python train.py --num_key_value_heads=1 --parallel_block=false --init_std_qkv=0.0766 --optimizer="adamw" --max_steps=12038
MLP neurons of a small language model. Each row is named by its layer, matrix (gate and up: input weights) and neuron, and shows model dimensions 48-143. Each number is 128 + 32 x the weight over its row's rms, rounded and kept within 0 to 255. A neuron's up and down rows have the sign that makes its largest values positive.
Before each neuron's rows, "fires on" lists the tokens most often at its 100 highest values on Wikipedia text that the model never trained on; "fires in" lists the words (lower case) most often at its 100 highest values on Wikipedia text that the model never trained on.

fires on: " four", " On", " six", " three", " politician", " single"
fires in: "four", "on", "three", "politician", "one", "fourth"
L4.gate305 [164 122 152 159 122 130  61 117  74 148 195 135 117 133 140 128 162 144 140 128 137 147  97 128 130 219 118 155 154 156  71 110  60 111 130 139  96 136 169 158 140 120 106 115 100 109 106  77 115 140 158 133 149 146 156  96  75 177 142 111 129 136  83 106 125 138  85  82  99 112 150 179 124 196 167  92 101  96  57  78 131 100 162 148 115  74  91 110  72 115 113  95 157  65 140 220]
L4.up305 [150  39 117 117 138 108 112 120  95 114 166 169 102 136 108 183 128 120 104 194  96 148 104 172 189 158 155 171 151 146 183 128 161 149  94 115  91 185 130 166  89  95 117 150  74 126 124 120  52 107  91 131 123 121 155 184 160  45 124 107 184  91 139 142 146  70 139  98 128  97 119 166  45 174 115 140 130  69 144 145 107 135 132 124  95 129 100 108 168 160 119 103 153 129  93 110]

fires on: " of", " The", " For"
fires in: "of", "the"
L16.gate181 [106 152 138 161  65 196 139 107 133 153 120 128 106 144 162 136 103 128 135 151 154 157 125 119 120 133  93 130  67 124 140 129 153  91 156 156 155 148 136  90 173 113  98 161 149  62  89  79 153 186 133 138 141 148 151 139 137 142 105 123  88 122 160  97  92 165  38 161 129 101 118 123 129 111 152 145  71  98 145 111 144 114 120 159 114 167 102 208 126  92 155 137 128 141 104  72]
L16.up181 [175 120 151 133  37 109 131 156 136 125 156 107 132  97 130 126 163 148  94 105  61 108 153 150 132 130 135 132 168 175 105  87 159 108 123 135 184 157  97 109  85  81 143 107 134  65 147 135 147 160  96 108 135 119 161 184 124 126  71 122  75 102 134 151  96  96 139 179 120 104  63 139  88 142 133 169 146  98 128 121 131 123 106 142 165 133  94 137 193 118 129 146 143 114 189 156]

fires on: " an"
fires in: "an", "any", "annual", "analysis"
L2.gate339 [153 124  97 208 108 112  97 115 183  88 166 106 135 100 140  98  13 101 155 114 189 115 110 119 147 147 146 160 127 110 177 117 133  86  94 172 104 104 145 107 103 130 147 171 101 169 119 106 119 114 145 137 127  88 138 176  90 181 117 165 141 112 122 125 100 135 138 165 188  63 165 164 102 126 154 145 137 125 167 140  92 109 164  97  87 142 186 126 145 145 147 180 141  72 147 208]
L2.up339 [179  45 114 147 146 142 126 163 141 120  98 109 129  73 149 101 140 109 152 117 102 144 148  75 140 194 205 111 116  85 145 122 135 126 116 165 131 127 125  99 117 102 146 157 102 140 126  98 143  68 109 163 127 125 106  92 155 162 145 108 110 147  92 144  54  93 186 165 156 136 118 108 185 133 123 130 147  89 116 103  80 104 171 204  94  63 150 107 153 132 139 138 125 132 123 131]

fires on: " when", " where", " because", " what", "ook"
fires in: "when", "where", "because", "what", "book"
L3.gate305 [102 160  92 135 104 120 179 118  60 147 163 122 152 151 126  75 114 128 169 152 125  72 162 166 130 144  85 131 122 154  96  74  91  84 189 164  67 107 185 146 167 110 146 102 129  95  85 181 108 105 103 143 172 144 113 125  85 151 180  93 162 140 131 140  91 111 166 147 195 102  93  81 138 128 215  94 119 164  99 158 131 154 125 137 169 131  58 128 190  98 184 124 121 119 144 146]
L3.up305 [122 133  92 110 137  90 158 125 145 146 203 152 187 102  85 158 155 152 161 157 149 103 144 146 127  84 116 159 138 137 169 140 141 127  89 141 191  96 165 136 138 121 154 127  76 138 108 160 120 130 131 193  87 116 118  87 128 179 175  96 126 106 158 124  57 101 185 110 174  80 111 154 183 179 159 133 125 119 122 146 149 148 125 103 146 147 120  73 142 105 107 146 138 143  98 131]

fires on: " of", " All"
fires in: "of", "all", "allmusic"
L3.gate210 [ 91 135 100 158  68  93 134 121 121 144 166 177 180 146 133 168  96  94 118 106 167 147 114 143 184  79  68 164 142 130 114 176 121 157 139 108 126 161 159  97 140 110 141  75  78  66  91 158 151 176 137  91 176  75 131 125 141  90 178  69 179 117 110 128 154 146  79 147 131 128 102 131 184  81 125 137 130  72 109 155 167 122 104 214 132 172 134 173  95 157 113 114 122 111 166  95]
L3.up210 [ 57 178 156 135 125 152 130  69 162  74 128 129 128 200 110 152 161 126  80 116 113 114 113 172 105 154 148  84 160 148 135 145 173  69 163 156 122 150  87 189 112 113 170 128 143 111  97  94 161 148  86 107 124 142 175 116 100 112 111 144 141  79  96  91 170 121 137 132  90 135 159  65 132  95 129 142 117 116 144 119 106 109  82 144 104 113 106 168 107 106 121 150  89  74 179 105]

fires on: " can", " an", " public", " not", " post"
fires in: "can", "an", "candidate", "public", "not", "candidates"
L7.gate192 [123 167 101 149 125 138  99  76 167 100 149 105 114 101 186  92  87 154 133 144  78 131  96  98 115 150 103  97  93 110 133 118  72 101 109 167  86 147 122 153 132 130  93 132 139 150 144 105  92 135 185 128  89 123 140 184 161 168 124  69 141 155 133 128 123  83 104 106  54 132 139 145  68 100  93 113 113 140  99  61 112  59 186 131 162 163  91 123 148 169 143  67 110 125 159 125]
L7.up192 [141  91 103 119 140 160 121 116 135  97 131 122 120 191 160  66  75 125 146 187  86 140 107 148 130 111 122 122  81 127 135 174 114 104 132 105  87 134 135 117 146 155 152 117  79 168 123 116 163  32 162 178 120 108 126 133 152 169  60 123  85 124 108 176 115 107  93 129 101  72 132 126  90  97 109 138 127  78  91  90  66  93 125 117 167 117 127 129 100 151 185 122  44 122 141 113]

fires on: " for"
fires in: "for"
L3.gate329 [151 117 146 141  74 146 165  65 150  93 148 109 129 154 143 127  93 209 147  73 163 101 146 138 102 100  85 171 132 140 129 149 117 119  72 157 130 105 125 164 134 140  85 118 127 110  94 127 139 140  90 130 126 105 149  82  96 180 122 151 108 138 122 125 138 121 169  83 143  71 222  93 136 126 181  93 190 101 107 146 106 110 165 116  96  71 197 137 108  94 145 116 166 104 143  67]
L3.up329 [150 108  86 158  80  72 137 122 116 102 187 181 145 153 138  71 122  94 109 166 100  90 126 166 168 185 180 158 157  85 159 189 132 155 111 164 122 122 204 142 181 137 111 127 102 126 109  88 126 169 138 134 109 205  53 125  91 155 131 104 141 104 202 105 115 119 172 125 148 121  95 103 115 139 133 107 117 178 145 168 104 129  90 118 115 116 111  94 116 157 123 139 110 114 123 156]

fires on: " On", " on", "in", "On", "ver"
fires in: "on", "one", "once", "since", "several"
L11.gate179 [160 106 138 118 134 152 150  77 210 160 154  75 128 148 133 136  97 202 119 139 118 116 149 144 154  76 128 136 146  74 160 139  82  79  86 129  72 176 137  59 148 132 139 119 107 159  34 135 128 123 107 151  97  50 155 127  71 168 104 145 182 100 103 103 107 123 144  91 109  80 183 108 152 143  94 124 121 107  92 130 150  59 116 113 110 117 120  99 156 112 130 185 170  95 145 189]
L11.up179 [161 164 127 157 123 178 108 120 175 104 162 128  98  93 134 104  50 153  71 177 129 133 136 150 127 120  87 112 141 133 160 168  59 145 155 144 114 122 115 107  99  80 213 120  84 150 114  78 106 154 101 119 118 165 161  94 135 118 181 181 129 110 110 143 156 101 147 130 149 117 149  86 185 119 131 149 164  95 138  85 132 136 115  92 103 104  86 157  98  90  95 184 125  81 125  49]

fires on: " his", " His", " National", " first"
fires in: "his", "national", "historic"
L7.gate175 [149 191 146 176 156 136 162 120 145 143 142 125  96 160 137 143 154 146 159 188 120 143  93 123 141  76  93 116 151 152 124 146 131  99 139 123 150 106 139 146 126 222  85  79 147 114 176 154 138 125 109 108 103 100 142 100 132 151 158  90 134 114  60  92 138 132 134 209 153 136 143 147 142 153 129 157 143 156 147  75 175  89 107 119 195 119 148 178 165  84 102 153 103 105 118 183]
L7.up175 [148 166 159  79 140 153 134 143 176 104  73 161 129 141  54 140  99 133 141 115  80 103 153  71 133 184 115 109 100 122 121 180  91 136  93 116 102 154 124 174 166 184  92 115 144 104 126 127  82 132 188 155 129  67 169 145 161 143 123 171  92 114 164 123 122  92 128 172  97 157 189 173  93  77 113 100 126  61  78 150  93 183 106  73 166 125 146 168 106 178 172 114 173 128  83 144]

fires on: " for", " gr", "for"
fires in: "for"
L12.gate53 [ 85 129 121 116  97 156 136 103 161 103 136  83 160 134  84  49 124 132  85 120 112 144 128 151 135 126 159 140 161 117  73 157 132 110 140 114  89 172 147 125 151 184  86 156 128 117  90 152  99 100 147 110 118 104 153 139  49 128 104  89 128 122 141 104 149 133 115 139  40 161  96 159 120 128 107 109 191  65 141  96 175 139  95 114 119 116 121 151 174 149 190 159 133  50 163 166]
L12.up53 [ 78 100 145 103  95  91 119 108 113 116 150 105 187 140  96 116  87  97 150 117 106 144 114 131 128 171 156 132 120 155  85 133 148  57 105 125 156  89 141 145 127  99 100 106 198 103  97 149 188  98 148 118 173 156 100 121  92 146  59  95  80 175 141 175 166  96 135  99 104 117 112 108 121 159 147 177 162  96 132  79 137 109 157 171  82  94  93 106  90 149 168 174 164 180 136 143]

fires on: " of", " de", " for", "re"
fires in: "of", "de", "for"
L14.gate137 [ 95 116 157 138 143 139 132 174 149  98 131 174 167 161 158 122 113 163 151 152 168 119 164  98 129 121 171 153 114 119  88  98 130 104  43 129 122 148 135 128 156 158 118 161 122 107  67 161 118 115  98 109 130 144 127 131 158 151 135 157 190 150  97  70 117 158  93  96  61  63 154 124 116 146  91 179  98 115 165 178 114 132  86 114 102 118 117 130 149 162 118 137 109  99 114 156]
L14.up137 [132 171 111  47 133 116 153  53 130 110 128 100 149 123 105 120 112 169 107 187  77 138 177 160 136 152 149 157 126  88 164 122 180 102 108 158 152  81 134 148 194 135 125 150 163  53  97 159 129 145 112 111 121 149  96 171 117 108 122 117 136 116 173 118 123  81 136 134 112  93 122 139  91 182 104 142 159  70  83 110 179 131 134 132 217 166 138  88 172 130 153 199 137  74 125 158]

fires on: " that", " which", " who", "ho", "ize"
fires in: "that", "which", "who", "still", "also", "citizens"
L14.gate92 [116 184 134 163 109 141 110 104 118 129 112 118 185 131  94 150  78 153 137 130 125 157 112 149  53 131 108 157  72 132 141  81 130 145 141 135 131 117 108 138 204  83 136 142 106 105 101  89 126 124 175 121 120 156 129 117  62 166 121 117 121  89 209  64  93 128  71 120 140  67 113 202 129 153 114 118  74 133 107 108 161 104 167 136 124 106 127 145 221 149 109 128 107 106 121 168]
L14.up92 [111 111 125 130 123 187 177 152 144 152 112 135 152 113 130 142 118 153 160 172  75 119 151 195 157 156 146 148  69 213  78 137 121 139 135 112 130 117  98 136 159 138 151 137  90 145 146 143 154 134 103  81 110 145 112 129 190 110  50  94 112 108  98 112 164 100  97 119 134 171 155 144 119 199 166 133 131 108 111 107 155 109 102 181 181 176 116 149 114 161 141 151 150 114 140 170]

fires on: " an", "n", " An", "ter"
fires in: "an", "analysis"
L18.gate317 [142 150 104  94  94  71 140 123  87  82 136 107 132 160 158  89 152 172 133 155 132 182  74 143 105 139 110 146 121 104 175 166 172  84 125 194  69 141 107 163  92 161  95 121 171 108  81  94 112  99 123 103 136 109 162 145  94 124 146  73 155 115 144 121  84  73 136 118 117 182 126 104 109 144  96  87 135 112  91 149 161  66 184 163 128 100 121  56 132 130 141 128  60 141 136 148]
L18.up317 [140 122 110  83 132 110 160 184 136 171 154 106 109 199 139 106  86 156 182 144 180 160  64  99 113  74 117  76 121 164 176 152 212 128 104 148 115 140 180  84 145 177 105 125 157 123 164  87 146  59 114 166  95 193 162 106 150 108 123 137  82 164 103  57 113 115  75 139 121 166  60 149 154 118 151 124 125 121 119 114 113  81 149 141 141  93 123 121 128 154 128 171  88 112 196  96]

fires on: " de", " of"
fires in: "de", "of", "decided"
L7.gate7 [147 138 171 135 148  60 137 144 144 101 143 156 151 125  98 171 129 138 146 137 181 180 110  99 145 129 106 141 135 156 126 109 127 181 142 165 155 153 171 121 197 121 111 200 175 155  67 174 115 143 156 168 131 110 159 164 120 164  95  88 151 149 129 137 113 162 112 132 128  92 126 130 133  98  82 124 129 132 178 171 148 127  96 235 190  84  96  48 161 162 165 103  77 109 147 144]
L7.up7 [ 79 121 166 131 145 138 100  85 147  97  89  95 154 145  91 177 137 108 157  67 102  93 112  99 159 109 184 133  85 108 130 165 154  82 134 124 123 103 187 141 194 153 109 155  96 141 126 131 147 130 187 151 127 116 168  51 116 204 129 116 115 144  78 127 167 148 113 179 153  56 125 130 189  98 166 144  71  89 142 103 155 137 105 109 111 149 121 114 118 142 147 126 108 122 176 205]

fires on: " May", " April", " may", " July", " February", " would"
fires in: "may", "april", "mayor", "july", "february", "would"
L4.gate226 [110 154 131 115 140 124 153  91 122 146 136  96 141 133 173  82  88 138 131 194 118 150 147  51 147 159  90  97 120 130 111 147 116 112 111 141 120 138 121 140 125 177 140  79 105  53 181 202 115 165 148 113 109 127 113  98  82 131 146 169 151 115 113 188  49 114  44 110 104  71  86  87 126 103 145 130 154 112  95 161 207 111 148 154 183 192  92 106 124 149 125 111 157  89 142 164]
L4.up226 [138 158 139 117 152 116 119  77 109  78 150 155  74 182 141  79 138 146 146 159 147 154 165 124 156 131 147 124 126 122 180 117 122  99 106 149 100 172 150 151 134 147  99 111 155 123 160 155 132 152 173  74  75 163  78 141 107 101 120 156 113 148  77 160 148 163  93 118  65 124 102 130 140 145 147  94 114 113 114  83 169 145 103 190 188 129  87 116 126 114 166 167 166 128 150  95]

fires on: " when", " where", " car", "ular"
fires in: "when", "where", "car"
L5.gate301 [114 192 145 152 157  49 183 160 117 135  99 126  95 126 139  93 102  82 124 113 162 141 131 179 109 109 123 132 161 172 159  95 105 115 168 101  93 119 122 142 196  98  64 120 113  96 155 149 143  72 137 134  94  77 132 129 138 132 152 113 124 131 162 141 197 122 158 166 156 147 139 141 106  72 210 115 170 101 149 137 153 107 178  92 132 113  89 135 156 151 129 147 100 113 146 153]
L5.up301 [131 163 115 107 184 111 117 129  95 166 137 153  62  93 128 114 151  89 199 135  94 124  90 132  77  99 117 117  98 128 120 131 159 137  92 125 101 110 153  99 188 212 140 149 161 108 126 137 110  96 150 178  66 111 106 179 144 149 135 149  90 100 151 122 128 116 179 178 106 147 152 182 209 114 147 127 115 130 104 100 120 163 175 108 122 130 145  84 139 120 154 119 134 112 120 113]

fires on: " also", " only", " still"
fires in: "also", "only", "still"
L4.gate100 [128 151 108  93 166 168 127  98 143 125 143 129 117 127 145 169 162 108 186 114 110 145 152 205 176 133 136  86  86 127 139 111 169 192  72 112 112 131  80 102 152  73  67 145 125  85 138 160  85  63 132  93 127 107  98 140 100 170 119 132  99 155 179 126 114 137 126 108 149  64 120 163 173  76 124 149 153 127  86 143 151 149 165 114  91  71 166 202  82 108 124 121 112 175 155 207]
L4.up100 [ 86 145 169 139 185 130 137 153 157 110 128  92 107 108 112 136 169 112 133 173  92 154 104 107 137 160 182 113 153 172  81  94  98 130 111 114 169 133 103 127  95 169 185  98 137 148 160 141 158  77 140  96  80 141 144 148 157  75  73 101  95  93 137 123  93 118 106 179 195 162 159 158 109 174 115 114 133 148  80 151 107 131  86 131 139 141 134 123 159  77 149 141 127 118  88 153]

fires on: " Christ", " near", " of", " or", " Mc", " around"
fires in: "of", "near", "or", "christian", "christmas", "nearby"
L7.gate101 [ 92 134 147  96  91 114 139  91 124 119 171 152 131 164 158 134 168 159 108  86 174 107 156 122 143 113 133 124 171 138 159 123  71 118 140 145 145  89  91 134 206 137  91 117  72 115  77 123 116 151 128 165  48 124 145  90 118 159  91 125 159 152 133 126 101 104 102 135 117  89 123 101 192 147 136 144 111 132 106 164 177  51 118 138 126 131 107  81 153  84 168 111 153 133 185 159]
L7.up101 [113 131 164 111  62 161 122  72 107 155 106 119 105 155 152 114 179 148  94 104  90 119 164 123 106 154 112 108 127 129 119 125  92 146  89  99 125 103 163 181 163 173 148 101  65 128 152 122 131 159 159 144 126 173 117  79  98  92 114 128 122 134 131 155 123 151 138 153 144 112 118 116 181 145  86 150 100  74  92 107 168  79 122 195  44 114 112 108 163 143 156 124 144 156 191 110]

fires on: " can", " could", " did", " would", " may", " has"
fires in: "can", "did", "could", "would", "mayor", "has"
L12.gate202 [113 107 142 152 102 116  70 103  99 104 154 198  76  91 137 137 128 194 158 189 157 142 165 156 164 181 116 176 122 190 130 185  90  72 103 153 101 114 193 124 115 118 127 107 126 132  96 102 118  97 160 148  84 130  97 203  74  56 155 125 117 151 163  94 154 124 103 172  99 120  75 186 131  94  96  85  88 142 133  83 167 119 166  68 161 128 101 119 148 112  79  93 125  77 198 126]
L12.up202 [104 115 167  97 104 174 128  47  79 153 136 143  67 112 124 132 145 157 108 167 109 115 166 158 135  89 143  92 154 112 114  94  98 146  74 135  94 131 182 175 148  43 126  98 176 172 126 144 113 134 136  80 167 122  64 182 112 108 155 143  96 200  66 100 138 116 156 122  99  95 129 176  67  77  88 118 158 117 142  86 127 168 168 151 145 196  82 122 115 132 149  68 154  80 143 115]

fires on: " to", " as", " would", " member", " may", "mer"
fires in: "to", "would", "as", "member", "members"
L2.gate16 [157 104 114 119 115 119 150  70  21 125 127  99 105 112 116 171  78 151 154 173 145 109 117  84 113 129 147 206 107 164  84 176 161 109 152 131 132 121  91 112 129 153 174 119 150 147 120 137 148 135 113 100 118 130 122  73 160 139 145 149 152 130 132  89 160 202  85 165 110 132 175 120 125 141 132 105 124 102 148 143 114 121 168 123 106 179 147 172  65 143 137  91 178 115 126 125]
L2.up16 [ 98 108  87 122 150 128 182  59 114 127  66 170  93 147  97 101 165 156 152 132 136  98 143 107 124 110 187  57  99 100 115 129 146  99 104 125 101  87  92 130 157 138 119 100 136 132 135  74  72  50 119 153  90 132  76 148 152 158 215 145 120 146 159 111 153 136 149 113 121 150 147 100 156  98 123 193 149 108 167 111 159 105 180 118 113  85 134 144  91 110 154 133 132 130 133 137]

fires on: " public", " International", " national", " His", " free", " National"
fires in: "international", "national", "public", "historic", "free", "debuted"
L4.gate382 [147 141 169 169 159 159 148 155 162 151 119 111 105  97 194 120 118 100 114 109  87 232 125  71 144  86 157  97 164 154 102 165 125 135 114 140 139 166 137  83 176 189  50 157 139 175 109 126 190  89  79 149 127  53  73 127 167 114 118 123 120 115 120 145 140 131 111 128 147 151 173 149  99  88 137 141 133  90 131  36  78 120 125  66 146 154 130 134 120 169 132  97 184 110 124 192]
L4.up382 [127 147 110 124 166 174 159 162 173 139 125 212 127 141 163 149 130 139 154 150 126 123  96 167 145 128  62 131 123 151 122 198 134 128  89 140 160 126 180 130  61 152 118 133 123 117 102 148 159 135 108 144 148  91 126 171 163  92  97 117 113 148  87 136  99 167 159 153 126 142 160 203 105  68 147 132 116 129  75 126 151 126  92 109  87 107 161 136 107 101  94 131  68 110 152 140]

fires on: " on", " On", " under", " former"
fires in: "on", "once", "former", "under", "one"
L4.gate208 [101 130  95 163  71 100 171 100 123 119 152  98  81 114  67 148 106 112 142 172 145 156 153 182 146 175 150 171 141 129  94 140 140 152 125 116 120 147 120  58 146 125 135 102 104 158 125  69 142 127 129 136 144 147 168 137  63 147 136 113 113 121 158 146 167 163  80 108  90 107 108 147  50 162 114 103 126 104  78 123 162 133 121 126 110  63 173  82 120 171  82 140 146 170 106 159]
L4.up208 [115 143  86 148  91 128 144 110 107 126 161 118 210 103  74 198  69 136 137 130 106 161 175 153 164 147 108 131  54 167 139  67 123 133 107 132 107 138 144  96 123 104 119 103 178 146  88 133 154 124 141 114 172 106 108 150 129 173 122 115 137 114  62 147 117 144 119  91 123 109 106 106 153 161  94 156  81  97 133 163 133 103 200 162 148 155  93 167  75 150 118 127 139 146 157 151]

fires on: "now", "mark", " has", "qui", " also"
fires in: "now", "has", "market", "knowltonii", "denmark", "also"
L5.gate172 [141 126 130 111 135 155 128 191 144 109  80 137 154  59 170 135 137 102 132 111 165 125 129 154  74 103  91  49 136 174 114 132  91 129 102 115 129 119 131 121 127  95 137 181  93 106 145 154 138  81 125  80  68 168  91 130  61 143  89  95 151 146 148  86  68 119 135  77 160 116  63 141 108 170  98 112  30  68  75 113 154 123 166 125 142 139  85 131 187 117 103 113  94  70 181 152]
L5.up172 [132 160 161 121 158  75  95 189 100 132 109 100 108 136 145 152 112  84 134 130 159  95 143 154  74 101 100 107 145 139 130 152 129 108 168  85 128  93 149 100  75 136  94 147  77 142 154 145 123 158  56 127  93 132 177 148 131 155 121  98 128 121  69 108  75 155 107 108 176 121 138 175 156 113 133 182 118 139 105 108 104 154 120 152 116 138 102 171 186 104 175 107 131 133 183  83]

fires on: " all", " among", " against", " under", "ç", " for"
fires in: "all", "among", "against", "for", "under", "by"
L4.gate94 [ 66 164  87  95 120  93 119 127 154 116 137 184 101 136 108 142 106 103 179 111  93 148  48 127  95 161  94 133  94 147 134 142 165  95 163 132 103 143  71  81 120 111 140  90 180 176 119  79  95 100  90 117 124 127  91 148 132 128 166 116  88 130  76 158 153 132 112  98  82 132 130 115 121 182 122 141  51 148  87 149 149 129 142 126 148 136  78  94 198 164 111 112  86  91 205 138]
L4.up94 [ 75 167 121 118  88 183 119 166 109 174 148 132 156 154 119 179 163  98 121 117 155 187  91 129 168 139 124 130 102 114  87 152 156 105 132 158 211 122  61 137 112 144 101 155 161 153  64 101 115 136  94 197 114 117  93 112 133 143 122 162 152 136 115 108  73 170 129 167 145 114 149 170 164 125 121 132 111 157 107 124 122 203 103  97 134 172 155 129  80 131 140 100 143 144 108 115]

fires on: " on", " met", "On", " On"
fires in: "on", "once", "one", "met"
L7.gate248 [184 125 148 136 121 159 123 122 109  97 106  87 150 133 188 113 112 105 180 167 166 111 191 169 149 150  72 131 127 144 100 166 104 104 206 134  73 135 166 108 178 125  61 117 190 149  64 134 108 140 155 149 127  93 151 160  91 105  93 191 170 139 102 120 128 146 128 115 119  93  75 164 137 190  96  90 146 104 138 107 146  81 164  97 126 125 103 107 128 130  82 106 106 106 124 148]
L7.up248 [137 114 160 131 106 168 140 130 132  89 113  56 135  75 134  97 109  39 150 181  91 102 164 142 110 106 142 137 160 146 133 107 113 120 150 106 112 112 135 101 137 136 118  81 125 142 105 114 126 130 162 105 143 113 130 220 143  94  79 143  92 133  98 171 115 145 100  86 114  92 153 137 177 163 122 137 135 100 120 130 108  93 170  86 119 156 102  96  99 124 135  97 138 143 138 135]

fires on: "red", " used", " on", " sold", " for"
fires in: "used", "on", "acquired", "transferred", "occurred"
L3.gate160 [154  91 151 130 122 129 184  47 171 145 149 122 195 135 153 132  74 167 167  83 151 114 212 106 171 191  96 161 123 123 110 161 109 163 146 170 124 146 104 128 139 157 139 212 128 134 125 141 146 100 128 132  99 116 138 132 126 131 130 125 119 132 154 128 133 144 168 149  72  97  83 122 146 127 111  88 146 138 108 144 110 190 108 141 110 102 159  96 108 115 164 129 158  75  71 126]
L3.up160 [ 98  95 123 101  97 154 143 123 172 119 166  99 152 146 107 102 118  89 132 131 125  82 101 119 152 126 136 182 206 189 144  94  86 139  98 185  84 102  97 130 187 135 104 126 156 109 150 123 131 147 119 111 111 143 166 151 150 178 119  90 154 124 120 151 172  96 171 121 119 119 107 179 107 152 115 140 121 151  64 139 127 105 141 186  89 120 117 116 138 115 133 142 105 123  97 165]

fires on: " for"
fires in: "for", "forces"
L3.gate112 [128 120 113 105 112  51 217 114 120 147 148 152 112 133 101 107 123 114 153 108 105 112 105 148 135 127 147 125 117 127 138 171 145  62 132 133 127 117 100 135 126 176  78  75 103 143  52  64 124 101 144  96 137 123 131  70 125 189 115  98  99  79  72 107 159  83 127 114 137  76 128 120 155 147  92  80 192 114 144 111 156 151 111 136 119 111 121 109 157 125 144 170  86  42 155 121]
L3.up112 [143 170  94 137 131 146 138 104 111  63 194 103 119 122 145 159 130  86 160 116 129 148 120 124 126 100 105 178 136  98 114 153 178 176 118  74 141 131 145 132 160 142 195 171  74 106 193 133 178 146 166 145  85 123  98 139 147 127  60 127  96 119 152 116 126 144 107 129 122 122 156 118 122 190 172 145 125 138  83  65 127 133  97 161 117  86 174 115 123 163 155 126 100 106 149 139]

fires on: " include", " name", " title", " form", " as"
fires in: "name", "include", "title", "as", "included", "form"
L3.gate131 [172 168  71 177 122 117 152 128  78 152 130 118 123 162 165 113 127 121 174 123 168 126 121 104 141 115 123  88 123 181 116 134 163 143 111 179 122  80  95 105 102 204  55 206 116 149  92 133  77 109 137 152  68 114 103 103 127 135 145 102 116  81 132 107 163 151 162 133  71 147 131  56 117  88 154 103  96 118  49 105 124 143 144 156 137 177 100  92 140 176 138  93 140 127 120 126]
L3.up131 [169 100 135 161  82  91  43  97 170 164 122  76  80 119  94 138 162 129 186 141 144 152 162  99  72 115 128 104 108 106  80 156 124 142 119  83 113 121 130 163 162 176 133  81 185 147  94 106 174 106 199 118 144 114  88  76 128 221 163 120  99 147 144 107 144 127 151  74 168 106  90 128  93 131 103 129 110 168  85 130 127 155 123 144 145 176 147  97 174 142 174 154 131 174 139  94]

fires on: " of", " with", " including", " by", " as", " to"
fires in: "of", "with", "including", "by", "as", "to"
L4.gate245 [146  86 126 125 151 178 163 124  95 143 125 138 164 149 116 202 135 177 106 129 115 175 166 130 222 103 137 129 100 166 111 121  97 134 118 181 163 114  81  91 169 138 100 179 145 127 150 133 177 153 131 117 115 112 102 125 129 147  59 193 137 148 132 115 110  99 149 188 176 123 156  92 126 135  76 141  81 106 110 161 161 149 128 117 100 155 160 107 106 138 137 136 108 152 106 108]
L4.up245 [104 171 157 113  97 117 111 156  96 104 102 136 134 123 117 184 161 115 151 147 101 117 178  98 130 108 109 146 129 164  91  88  98 142  97 230 114 136 109  99 131 118 187 141 114 141 162 135 183  81  93 107  98  49 119 107 139  95 124 178  72 107 110  82 101  91 132 153 179 122 115  72 112 176  91 144 198 172 123 128 162 136 144 112 114 139  90 110 134  95 123 146 166 156 116 224]